config = dict(
    n_layer=8,
    d_model=768,
    n_head=12,
    n_kv_head=12,
    head_dim=64,
    d_mlp=3072,
    vocab_size=27811,
    activation='swiglu',
    norm='rmsnorm',
    norm_place='pre',
    norm_eps=1e-06,
    positions='rope',
    rope_base=500000.0,
    rope_fraction=1.0,
    qk_norm=False,
    attn_scale=0.125,
    bias='none',
    tie_embeddings=False,
    parallel_block=False,
    init='orth',
    init_std_qkv=0.0142,
    init_std_o=0.0142,
    init_std_up=0.0142,
    init_std_down=0.0,
    optimizer='adamw',
    lr=0.000821,
    beta1=0.9,
    beta2=0.99,
    weight_decay=0.18,
    lr_head=0.00231,
    grad_clip=1.0,
    warmup_steps=565,
    schedule='wsd',
    decay_fraction=0.731,
    decay_shape='linear',
    final_lr_fraction=0.0,
    batch_tokens=131072,
    seq_len=1024,
    doc_mask=False,
    train_tokens=1211000000,
    steps=9240,
    dataset='wikipedia_en',
)
MLP neurons of a small language model. Each row is named by its layer, matrix (down: output weights) and neuron, and shows model dimensions 256-351. Each number is 50 + 12 x the weight over its row's rms, rounded and kept within 0 to 99. A neuron's up and down rows have the sign that makes its largest values positive.
A block is one neuron, or neurons of one layer that tend to fire together. After each block is what it responds to, as a language model described it from the Wikipedia text at the highest values.

L2.down121:62 34 51 45 41 38 68 54 54 62 53 40 32 49 57 35 55 37 48 40 30 60 46 60 47 52 60 34 32 35 39 56 53 75 54 41 52 45 53 60 70 39 40 56 51 31 72 62 77 58 51 51 48 38 36 47 65 45 46 41 54 54 66 50 57 35 63 60 51 61 69 72 65 58 76 54 70 29 50 70 39 60 62 34 55 56 57 52 64 58 41 49 58 44 59 29
L2.down1505:56 40 57 16 47 37 58 23 55 47 43 57 45 53 54 52 51 43 53 52 26 43 26 42 66 62 50 51 59 60 46 60 63 53 51 53 55 42 42 47 35 21 51 53 27 45 63 50 43 71 56 33 34 51 57 44 63 44 40 52 54 45 52 51 32 72 43 58 39 53 57 42 49 60 55 62 73 41 54 68 64 54 55 62 62 47 55 43 74 28 56 61 42 52 37 55
L2.down2724:65 48 45 44 57 45 60 54 65 40 55 54 45 72 62 28 47 42 26 43 37 61 57 55 47 47 55 29 32 53 55 68 41 60 47 57 56 48 62 50 31 30 40 46 74 35 55 69 51 36 43 39 38 72 21 34 58 47 44 49 51 47 40 54 54 24 54 48 44 48 56 58 39 41 71 63 50 53 46 54 44 52 64 41 34 41 34 34 52 56 36 75 46 45 71 53
L2.down3005:43 38 55 59 47 56 47 46 74 58 61 38 43 47 57 64 80 22 26 45 37 47 57 67 48 52 59 39 47 66 56 47 41 67 44 54 45 20 63 31 43 42 59 54 70 47 57 43 32 43 57 42 40 43 67 45 48 37 31 45 75 56 65 55 50 47 60 43 50 62 45 58 46 46 53 49 53 34 27 74 46 61 42 47 48 34 37 44 67 45 43 50 31 39 51 37
Responds to: Role nouns before names

L3.down781:46 49 40 72 59 53 74 76 41 42 53 43 40 40 69 63 52 45 48 48 60 44 54 37 51 54 50 56 62 50 63 77 50 66 45 39 53 54 36 60 40 45 53 32 37 51 40 58 42 35 26 62 47 55 50 44 56 38 60 41 49 64 49 20 54 36 52 62 61 44 25 47 50 45 45 39 50 53 37 43 64 63 43 42 36 60 43 35 51 31 48 28 45 72 48 56
L3.down1704:31 44 64 43 45 61 51 76 35 57 60 43 38 62 41 47 34 56 31 42 70 45 61 40 43 42 46 48 62 53 48 51 25 41 60 36 62 37 51 49 37 53 44 33 40 47 37 30 62 65 45 56 54 49 47 48 50 54 74 36 46 49 42 47 55 54 55 31 50 50 50 62 63 57 36 41 22 44 48 54 74 56 23 48 67 45 37 57 56 28 47 51 38 74 50 48
Responds to: Article-topic head nouns after "the"

L2.down249:40 41 48 50 61 49 43 50 39 38 35 60 59 29 56 54 67 69 56 54 40 64 54 48 20 63 49 28 42 59 59 55 47 60 59 64 54 73 42 56 40 42 54 22 51 52 52 21 50 50 26 46 68 55 42 40 44 36 42 42 69 43 43 58 51 35 25 44 40 35 59 50 32 60 42 39 26 46 37 54 52 40 72 45 46 64 55 46 44 60 41 56 54 56 47 75
L2.down835:41 51 41 45 79 65 60 63 55 26 55 46 46 42 61 60 40 32 63 21 75 55 38 48 43 60 47 52 77 48 63 70 46 50 38 40 62 51 38 39 46 57 21 34 63 38 43 44 50 55 58 70 40 48 38 56 70 36 45 36 49 47 47 22 48 84 62 49 53 53 27 45 42 43 33 37 49 61 24 72 62 43 58 36 27 40 51 57 28 46 43 54 51 72 43 40
L2.down1061:52 58 50 59 49 49 37 58 46 45 60 50 55 46 68 42 52 63 28 37 49 72 49 58 57 59 34 57 70 57 38 34 59 37 58 54 94 55 50 48 47 60 46 28 49 35 39 35 70 28 50 65 50 41 58 48 47 48 42 35 21 51 59 47 59 52 34 53 53 53 46 59 33 49 62 50 47 75 53 63 45 53 39 61 53 55 48 51 56 44 61 47 62 63 59 54
L2.down1275:33 73 54 61 32 62 33 62 45 54 42 45 58 57 69 56 48 35 40 51 72 66 59 57 39 51 53 25 70 53 40 72 51 45 40 32 45 37 41 36 38 48 50 58 54 54 37 47 65 46 50 58 56 39 47 53 69 40 63 42 41 33 27 23 52 71 49 34 53 59 39 53 52 51 52 61 31 53 28 79 62 49 47 35 46 52 37 71 34 42 52 55 70 70 52 56
Responds to: Article-topic noun after "the"

L3.down1005:50 49 56 59 37 79 71 40 72 53 57 69 42 56 53 38 63 56 51 57 81 49 44 60 35 50 71 70 53 87 37 61 48 58 41 26 70 54 45 45 37 62 36 28 31 73 49 62 59 47 31 51 53 40 67 52 52 51 61 48 71 60 39 49 49 52 57 38 54 31 41 55 56 72 47 62 62 45 43 56 62 41 33 44 51 81 63 46 46 42 57 41 52 66 45 61
L3.down2106:53 52 53 60 51 42 52 37 44 75 33 57 60 48 69 37 46 40 58 68 51 31 58 46 41 56 54 24 62 55 46 41 44 64 54 54 83 32 53 47 35 48 38 53 36 46 51 44 37 39 95 42 57 41 49 72 39 40 38 57 55 43 43 77 59 44 64 62 49 11 51 35 51 35 48 65 62 57 49 58 40 49 40 52 72 61 49 55 50 49 16 45 60 57 51 62
Responds to: Birth year digits

L5.down78:56 56 41 53 50 57 52 46 54 46 44 43 28 55 28 57 71 60 75 65 57 63 61 51 87 33 67 61 57 44 22 23 45 39 65 46 43 57 29 57 76 81 49 47 64 48 52 47 70 53 43 28 49 54 68 51 55 44 49 43 50 59 47 63 56 54 45 53 44 40 39 79 54 36 35 37 41 45 76 43 73 69 45 34 61 42 38 55 46 50 49 45 35 45 36 55
L5.down267:60 35 55 63 36 76 58 61 40 68 56 53 50 50 47 54 52 42 32 57 54 71 48 44 70 48 60 34 39 44 56 46 35 45 45 55 67 48 62 51 44 22 35 46 42 48 38 86 52 52 75 36 36 41 36 77 37 76 56 41 44 72 71 47 56 48 39 57 45 17 41 62 50 64 55 47 65 49 36 46 45 44 55 43 52 55 40 68 36 53 41 40 46 50 44 28
L5.down999:41 44 45 42 43 64 56 36 33 54 43 45 52 35 35 66 49 60 57 60 42 41 45 51 47 52 27 51 56 58 42 45 44 57 56 38 56 51 53 37 42 43 32 62 41 61 58 56 61 55 64 47 51 32 50 47 51 50 49 59 61 61 35 70 47 51 44 52 49 45 43 38 63 80 34 50 67 69 43 31 37 48 26 51 48 73 55 53 45 65 58 43 50 75 62 56
L5.down1618:45 26 64 47 38 63 54 60 64 50 43 49 39 58 44 48 57 45 43 51 37 54 46 61 48 48 56 38 55 56 55 28 67 38 44 54 48 68 41 50 49 43 79 55 47 44 51 49 64 49 50 43 52 40 50 48 47 56 38 49 54 43 50 29 68 70 49 46 62 49 29 50 34 40 33 72 68 77 39 49 47 57 59 48 58 37 28 50 72 50 54 60 36 49 53 23
L5.down1673:55 60 85 61 37 45 54 64 46 51 38 36 41 53 33 26 58 33 29 57 66 53 73 46 52 45 60 78 66 39 42 47 31 52 57 40 53 20 74 50 52 43 56 37 43 55 30 45 48 30 59 58 59 54 54 43 39 47 65 43 22 39 55 52 56 46 55 57 61 39 31 57 55 60 49 33 50 38 62 60 56 82 46 43 59 39 57 47 55 52 47 57 38 52 37 52
L5.down1751:44 44 48 55 66 48 43 38 49 68 42 57 47 66 78 48 63 36 50 63 55 60 50 66 47 50 50 58 50 57 47 53 63 49 44 58 48 24 65 54 31 46 39 49 63 55 49 50 53 42 41 27 64 51 51 42 71 55 61 60 67 76 62 74 62 41 33 48 43 52 51 60 41 35 69 50 51 45 47 45 65 77 42 27 72 68 55 27 59 27 48 30 50 59 26 47
L5.down2120:50 22 71 47 55 68 34 67 48 56 45 55 45 51 56 43 40 38 51 44 46 63 67 37 67 58 48 62 18 58 34 37 62 72 50 66 55 47 46 57 55 37 35 55 41 39 43 52 52 49 59 53 51 46 34 49 61 65 59 64 66 38 54 68 70 51 64 43 58 44 58 36 65 52 59 49 28 52 46 59 55 53 36 38 66 63 50 31 54 32 57 38 55 46 42 39
L5.down2997:31 51 53 47 44 39 44 52 34 56 45 52 61 63 63 43 57 60 51 43 41 44 59 67 40 56 46 46 46 75 22 56 46 57 47 53 72 51 40 43 50 69 50 60 51 56 63 45 66 40 45 63 54 66 31 38 34 71 51 35 38 47 68 61 44 64 26 59 43 48 59 44 47 63 40 49 57 55 41 61 35 45 52 57 40 69 41 63 39 16 44 38 56 25 56 35
Responds to: Building and place heads

L2.down127:54 42 53 51 51 48 45 56 55 53 48 51 60 46 42 53 59 51 35 57 47 47 50 35 49 55 42 57 48 52 48 55 54 47 51 55 55 46 44 52 65 40 48 45 77 57 52 45 53 54 54 55 48 46 46 51 47 48 47 51 43 73 46 45 60 52 63 53 48 47 51 46 65 50 41 30 52 51 51 64 34 50 41 52 49 38 53 85 49 44 53 60 56 55 45 60
L2.down341:57 43 40 70 49 36 51 37 53 34 42 54 54 58 64 73 55 31 43 45 31 51 38 46 45 64 43 52 23 50 55 71 55 52 41 62 44 42 47 53 50 46 50 48 39 45 35 51 53 49 48 45 54 44 36 43 47 53 59 37 62 34 65 34 35 43 79 66 60 57 59 29 55 39 55 32 54 50 50 51 56 44 37 66 47 50 43 53 64 38 58 55 41 41 46 63
L2.down792:50 27 41 64 41 46 47 54 53 51 33 46 54 43 27 56 50 69 50 62 57 56 56 58 73 51 39 59 14 48 43 41 52 45 43 53 58 50 65 49 32 58 71 56 46 56 48 27 56 48 70 62 49 34 65 53 49 67 52 40 45 59 58 48 49 62 66 53 57 50 46 46 50 33 40 41 54 66 40 53 49 32 45 70 54 31 42 49 60 51 69 55 32 44 54 50
L2.down825:43 21 59 72 47 48 55 55 41 40 47 56 55 60 52 66 41 87 36 39 67 37 37 57 43 62 57 47 34 43 24 62 36 37 36 40 39 51 52 54 46 61 53 59 52 60 52 41 53 35 52 59 60 26 50 31 63 31 45 36 71 52 35 48 57 49 73 66 57 43 40 21 53 26 41 35 68 63 63 53 61 22 27 67 68 33 53 37 59 48 46 44 49 56 44 63
Responds to: Sentence-ending punctuation

L3.down181:45 40 45 63 37 56 66 51 40 32 54 46 28 33 47 49 40 42 57 31 66 36 49 62 56 53 72 54 43 60 43 58 70 45 39 32 64 68 50 43 61 44 51 50 48 55 45 31 57 32 55 53 59 57 55 65 57 62 32 42 67 58 51 37 37 62 61 38 52 59 39 22 53 52 66 29 57 51 65 62 68 54 59 35 46 41 50 63 62 26 39 41 61 54 44 33
L3.down2198:39 52 47 84 56 70 53 57 63 45 39 65 31 49 68 56 40 49 37 76 71 35 65 57 51 52 77 50 42 54 63 49 57 41 45 53 56 51 57 45 47 47 54 59 44 42 41 42 48 32 59 62 53 56 55 39 55 62 55 46 51 59 42 51 44 59 62 31 62 38 44 42 67 39 49 62 40 51 62 33 39 60 56 52 51 31 53 49 57 25 56 57 51 59 36 25
Responds to: Table cell boundary after names

L5.down27:52 42 52 33 56 65 45 32 44 36 23 43 61 50 57 56 43 29 38 22 46 49 71 54 37 50 55 44 43 62 63 60 45 52 49 26 50 32 43 41 43 51 38 49 54 30 60 50 33 34 39 47 46 22 56 45 32 55 51 30 55 43 38 38 30 36 37 41 67 61 39 75 62 46 44 37 58 45 58 46 51 67 63 18 78 41 36 54 52 21 57 64 61 34 42 57
L5.down240:56 51 65 51 52 67 48 58 40 51 53 42 60 76 63 56 27 59 25 38 78 30 54 55 62 56 37 55 39 58 53 39 35 63 43 28 55 25 31 61 56 38 43 42 54 56 45 56 25 44 36 40 69 43 71 62 31 56 59 57 50 36 49 58 34 50 52 65 60 65 57 40 53 41 42 29 52 58 54 36 53 68 45 54 48 40 42 30 55 50 56 51 54 25 57 36
L5.down757:38 64 43 36 22 37 41 72 45 58 58 51 53 80 52 54 35 39 38 49 53 45 61 48 41 40 31 71 45 68 41 57 58 50 59 56 49 47 43 37 22 38 64 39 65 36 38 42 44 65 48 44 51 59 55 39 48 59 89 62 66 53 54 55 46 44 57 59 90 60 51 57 46 53 54 65 27 25 36 52 52 60 66 67 53 53 39 62 32 55 27 59 44 60 39 45
L5.down1110:62 37 47 54 53 51 63 52 42 64 62 36 35 34 80 36 40 47 51 45 69 50 54 59 31 42 43 45 44 47 52 41 69 48 45 55 57 52 42 66 41 60 52 70 45 61 60 53 34 43 55 68 45 40 32 53 78 63 67 62 46 72 63 34 41 39 59 68 53 41 60 20 57 37 56 68 43 54 69 43 52 54 56 52 42 40 69 43 66 34 53 49 45 42 74 49
L5.down1171:42 67 57 30 40 43 67 68 44 70 54 41 46 41 37 53 28 31 46 53 44 56 57 59 63 63 42 54 16 40 65 56 63 38 76 53 59 43 60 52 50 53 39 55 40 48 54 53 45 55 40 45 50 26 45 43 56 59 50 73 67 37 40 39 68 49 40 58 45 31 47 46 54 65 38 14 58 63 39 24 61 57 51 54 54 30 28 32 48 50 50 49 48 43 47 69
L5.down2188:52 33 73 61 45 47 46 55 57 62 59 38 58 51 46 62 41 37 43 62 51 69 49 57 42 34 50 50 64 51 39 33 57 55 47 50 56 48 76 46 60 54 72 47 47 61 45 38 50 36 53 68 44 30 63 42 41 43 36 63 55 47 41 53 33 66 40 66 30 62 59 34 52 60 50 55 44 49 63 51 38 51 46 43 41 62 63 65 76 38 65 35 70 41 55 54
L5.down2548:23 54 69 69 46 59 43 38 44 46 44 44 60 49 50 76 39 53 53 67 35 52 48 56 35 49 24 86 25 52 40 48 30 52 47 49 40 47 25 47 52 38 69 59 60 45 66 43 35 47 44 48 50 59 54 54 51 47 54 47 55 44 63 41 58 56 33 57 61 78 55 47 44 58 50 53 46 47 40 52 49 71 52 49 56 39 45 49 44 58 42 57 41 40 40 40
L5.down2647:49 53 44 20 38 55 54 47 65 65 62 56 43 57 60 70 60 30 50 62 72 55 72 59 34 29 35 35 53 55 50 58 43 39 52 66 42 54 41 55 59 53 68 62 67 54 42 35 38 43 34 56 43 48 32 36 30 38 47 53 48 55 42 63 32 36 47 62 27 53 62 15 50 49 72 60 40 50 55 52 70 54 49 41 66 48 37 47 51 51 28 52 45 45 54 50
Responds to: End of lead sentences

L5.down696:36 61 55 54 66 48 33 18 45 41 37 50 39 55 39 41 54 48 52 23 47 73 40 47 42 57 52 62 54 44 49 51 61 62 45 78 55 62 78 38 51 64 39 37 34 26 65 50 81 48 53 37 43 72 54 61 44 54 33 51 45 65 63 41 42 62 43 30 37 52 40 51 76 62 63 63 52 41 44 49 45 50 54 59 62 62 40 63 41 52 25 50 49 67 47 69
L5.down987:45 55 65 54 67 33 50 49 64 66 29 65 51 65 59 77 35 38 27 68 65 62 33 56 53 57 38 55 56 67 48 44 52 56 46 54 26 39 52 37 59 85 81 22 47 61 43 57 50 41 57 17 46 59 46 51 44 49 64 37 40 66 59 63 61 31 42 52 74 36 47 55 60 46 57 65 58 58 45 53 70 42 50 41 51 33 39 31 47 31 45 49 41 38 61 57
L5.down1168:50 50 47 56 57 41 52 70 46 64 51 52 41 48 62 43 26 37 33 55 72 64 52 50 46 41 51 54 36 61 49 52 55 47 61 51 35 57 41 39 57 44 64 49 40 61 64 49 14 67 51 48 32 63 53 44 54 55 44 46 41 41 54 55 56 63 65 56 43 34 63 45 62 38 56 32 49 61 66 77 54 53 63 39 44 43 35 46 61 66 46 62 50 57 41 51
L5.down1722:47 57 51 46 57 45 48 68 57 65 46 69 49 57 53 51 40 38 63 49 53 58 22 61 65 63 54 57 53 58 52 63 53 56 58 27 35 47 51 58 39 52 44 60 44 70 38 49 57 47 55 35 50 37 60 56 48 62 46 35 60 43 40 58 24 72 57 46 38 60 30 59 54 42 61 39 39 65 43 35 36 34 47 38 53 60 22 31 55 35 61 70 32 56 39 53
L5.down2099:53 45 58 38 51 30 52 60 68 56 69 44 56 45 44 40 34 56 52 41 46 59 60 46 56 26 49 67 57 55 58 57 43 44 54 35 52 51 72 50 51 68 52 39 62 73 40 38 54 40 36 55 57 39 62 52 46 69 37 71 64 36 56 39 58 38 60 57 40 50 86 57 44 64 84 59 26 49 73 48 57 56 46 32 58 24 48 28 45 42 62 58 48 56 43 70
L5.down2122:71 47 66 60 47 44 55 53 60 47 67 64 42 53 36 55 37 63 49 65 53 57 56 52 57 70 45 35 47 40 32 57 50 35 60 57 30 28 58 55 58 42 50 45 51 57 45 56 91 54 58 36 32 55 45 66 30 39 51 53 43 33 59 53 65 57 69 47 57 44 67 40 70 59 52 37 59 43 28 45 34 44 54 70 59 41 56 61 66 32 35 64 55 33 33 32
L5.down2734:30 49 59 48 54 59 45 41 45 43 34 32 59 77 71 49 47 52 55 63 33 49 47 60 44 55 48 44 31 24 55 53 56 52 62 43 55 53 43 80 57 46 45 55 46 36 43 35 41 59 47 46 60 48 54 40 43 63 52 40 40 53 36 47 48 45 52 58 39 52 45 68 28 51 45 46 27 55 26 58 67 25 58 32 38 57 70 43 56 49 49 63 40 59 56 71
L5.down2912:52 41 42 52 45 42 53 61 38 57 50 50 39 64 55 56 70 45 63 68 33 63 38 58 53 33 54 51 62 56 63 47 51 66 48 52 58 42 31 50 37 52 30 58 39 35 51 44 44 52 44 44 51 48 27 51 68 53 60 53 44 37 37 54 61 49 43 56 50 56 49 57 66 43 74 35 59 48 52 59 27 45 40 51 55 22 43 50 41 43 52 59 43 48 34 47
Responds to: List/table value separators

L5.down343:42 46 50 43 46 46 60 60 64 48 49 54 59 65 70 50 58 61 33 39 57 63 64 32 49 50 32 41 28 61 47 41 56 61 43 58 51 42 59 75 40 39 43 57 35 50 58 53 26 82 55 66 39 42 25 37 43 54 62 57 55 41 64 54 37 43 69 51 56 45 44 69 63 60 47 31 47 59 63 35 65 30 33 26 39 51 48 59 45 51 32 63 49 47 52 66
L5.down438:57 56 54 50 44 21 76 45 39 39 61 48 37 42 35 42 58 49 45 41 43 59 39 35 43 50 60 50 43 39 56 71 53 74 62 57 49 50 45 45 47 37 54 29 56 48 48 58 34 30 47 32 59 63 53 58 70 55 42 70 28 39 71 39 43 42 38 49 51 56 58 54 44 53 49 45 37 73 39 74 34 64 53 51 47 44 42 69 48 62 37 57 51 56 57 63
L5.down613:52 39 54 48 46 33 56 59 27 69 38 44 30 44 51 54 52 52 54 63 56 50 51 49 45 58 50 44 45 65 50 42 69 45 51 54 51 52 55 49 40 58 38 43 70 29 61 73 70 57 37 51 40 52 14 45 44 73 43 51 52 55 34 43 58 49 55 70 46 48 57 55 43 56 50 66 65 77 50 23 57 40 37 51 59 48 33 46 55 56 33 66 50 52 48 40
L5.down1463:51 25 47 53 62 52 61 66 62 56 57 48 35 27 43 31 30 42 43 38 62 49 64 25 59 48 32 48 49 61 58 64 55 44 50 48 46 61 61 49 41 43 50 46 36 42 56 46 57 41 55 44 48 24 55 78 54 50 55 51 43 42 48 36 58 52 31 60 60 53 65 26 52 54 66 55 47 57 58 45 57 57 52 59 47 66 57 57 47 40 56 40 37 49 51 50
L5.down1912:52 52 26 56 65 54 78 41 51 72 31 46 52 36 46 72 53 50 54 41 47 43 46 49 62 38 36 47 37 55 40 57 60 40 49 52 34 63 56 32 46 39 58 40 41 58 49 44 41 34 39 45 48 43 49 45 66 46 49 28 72 44 44 45 49 44 67 30 60 48 62 39 57 60 46 52 72 65 63 70 61 49 50 53 58 51 58 45 61 71 45 69 70 63 63 60
L5.down2213:39 59 48 40 66 18 48 55 60 49 31 51 20 56 54 44 42 74 36 63 50 65 38 31 36 42 66 44 51 59 47 54 41 42 54 53 65 49 54 44 35 52 62 59 40 35 37 54 58 41 53 52 36 34 34 67 46 59 33 74 34 52 45 43 57 45 58 45 70 43 54 56 63 65 45 62 23 44 58 42 42 66 61 48 55 67 53 53 53 45 66 39 50 52 54 67
L5.down2520:53 49 59 37 51 46 62 37 43 55 57 51 45 42 56 22 42 42 47 58 31 47 57 42 42 46 36 46 31 54 44 58 58 60 41 58 40 67 55 43 22 37 57 59 49 60 39 44 54 25 30 57 42 31 74 64 45 62 47 40 59 39 56 41 62 54 80 53 47 42 68 48 22 62 45 47 64 33 46 60 49 52 65 58 55 62 67 61 71 50 50 55 63 51 54 57
L5.down2936:47 53 51 46 59 54 68 58 48 74 50 56 44 55 41 50 36 39 64 69 33 55 34 45 40 57 33 28 48 43 66 53 79 78 54 56 39 41 71 53 40 57 38 57 49 63 58 30 74 55 46 55 59 34 58 48 44 54 39 52 75 59 70 31 54 55 61 62 48 51 60 47 63 64 50 51 60 71 53 37 65 35 59 64 42 53 42 57 72 26 43 62 61 48 70 54
Responds to: Role or title nouns

L3.down1101:61 67 60 44 71 46 39 46 54 68 27 45 39 32 45 46 75 60 39 45 45 54 50 48 39 32 46 40 76 58 54 61 44 59 59 52 33 39 47 34 59 31 49 48 34 31 53 64 64 58 64 56 39 39 44 47 41 44 50 68 44 63 51 53 58 35 33 65 33 65 44 59 78 42 53 65 55 42 39 37 53 50 61 43 51 44 40 43 41 53 52 48 70 52 38 61
L3.down1538:36 48 53 63 51 28 52 73 37 50 45 55 52 29 40 33 64 45 58 49 64 45 55 43 53 66 56 52 65 44 73 45 66 60 67 43 42 33 27 62 24 52 28 51 54 44 55 73 44 46 43 62 55 37 46 32 62 43 54 33 23 56 55 37 67 36 54 35 67 35 31 50 45 57 65 37 56 62 57 41 58 37 39 66 57 60 49 30 53 34 64 43 54 63 38 51
Responds to: Leadership role titles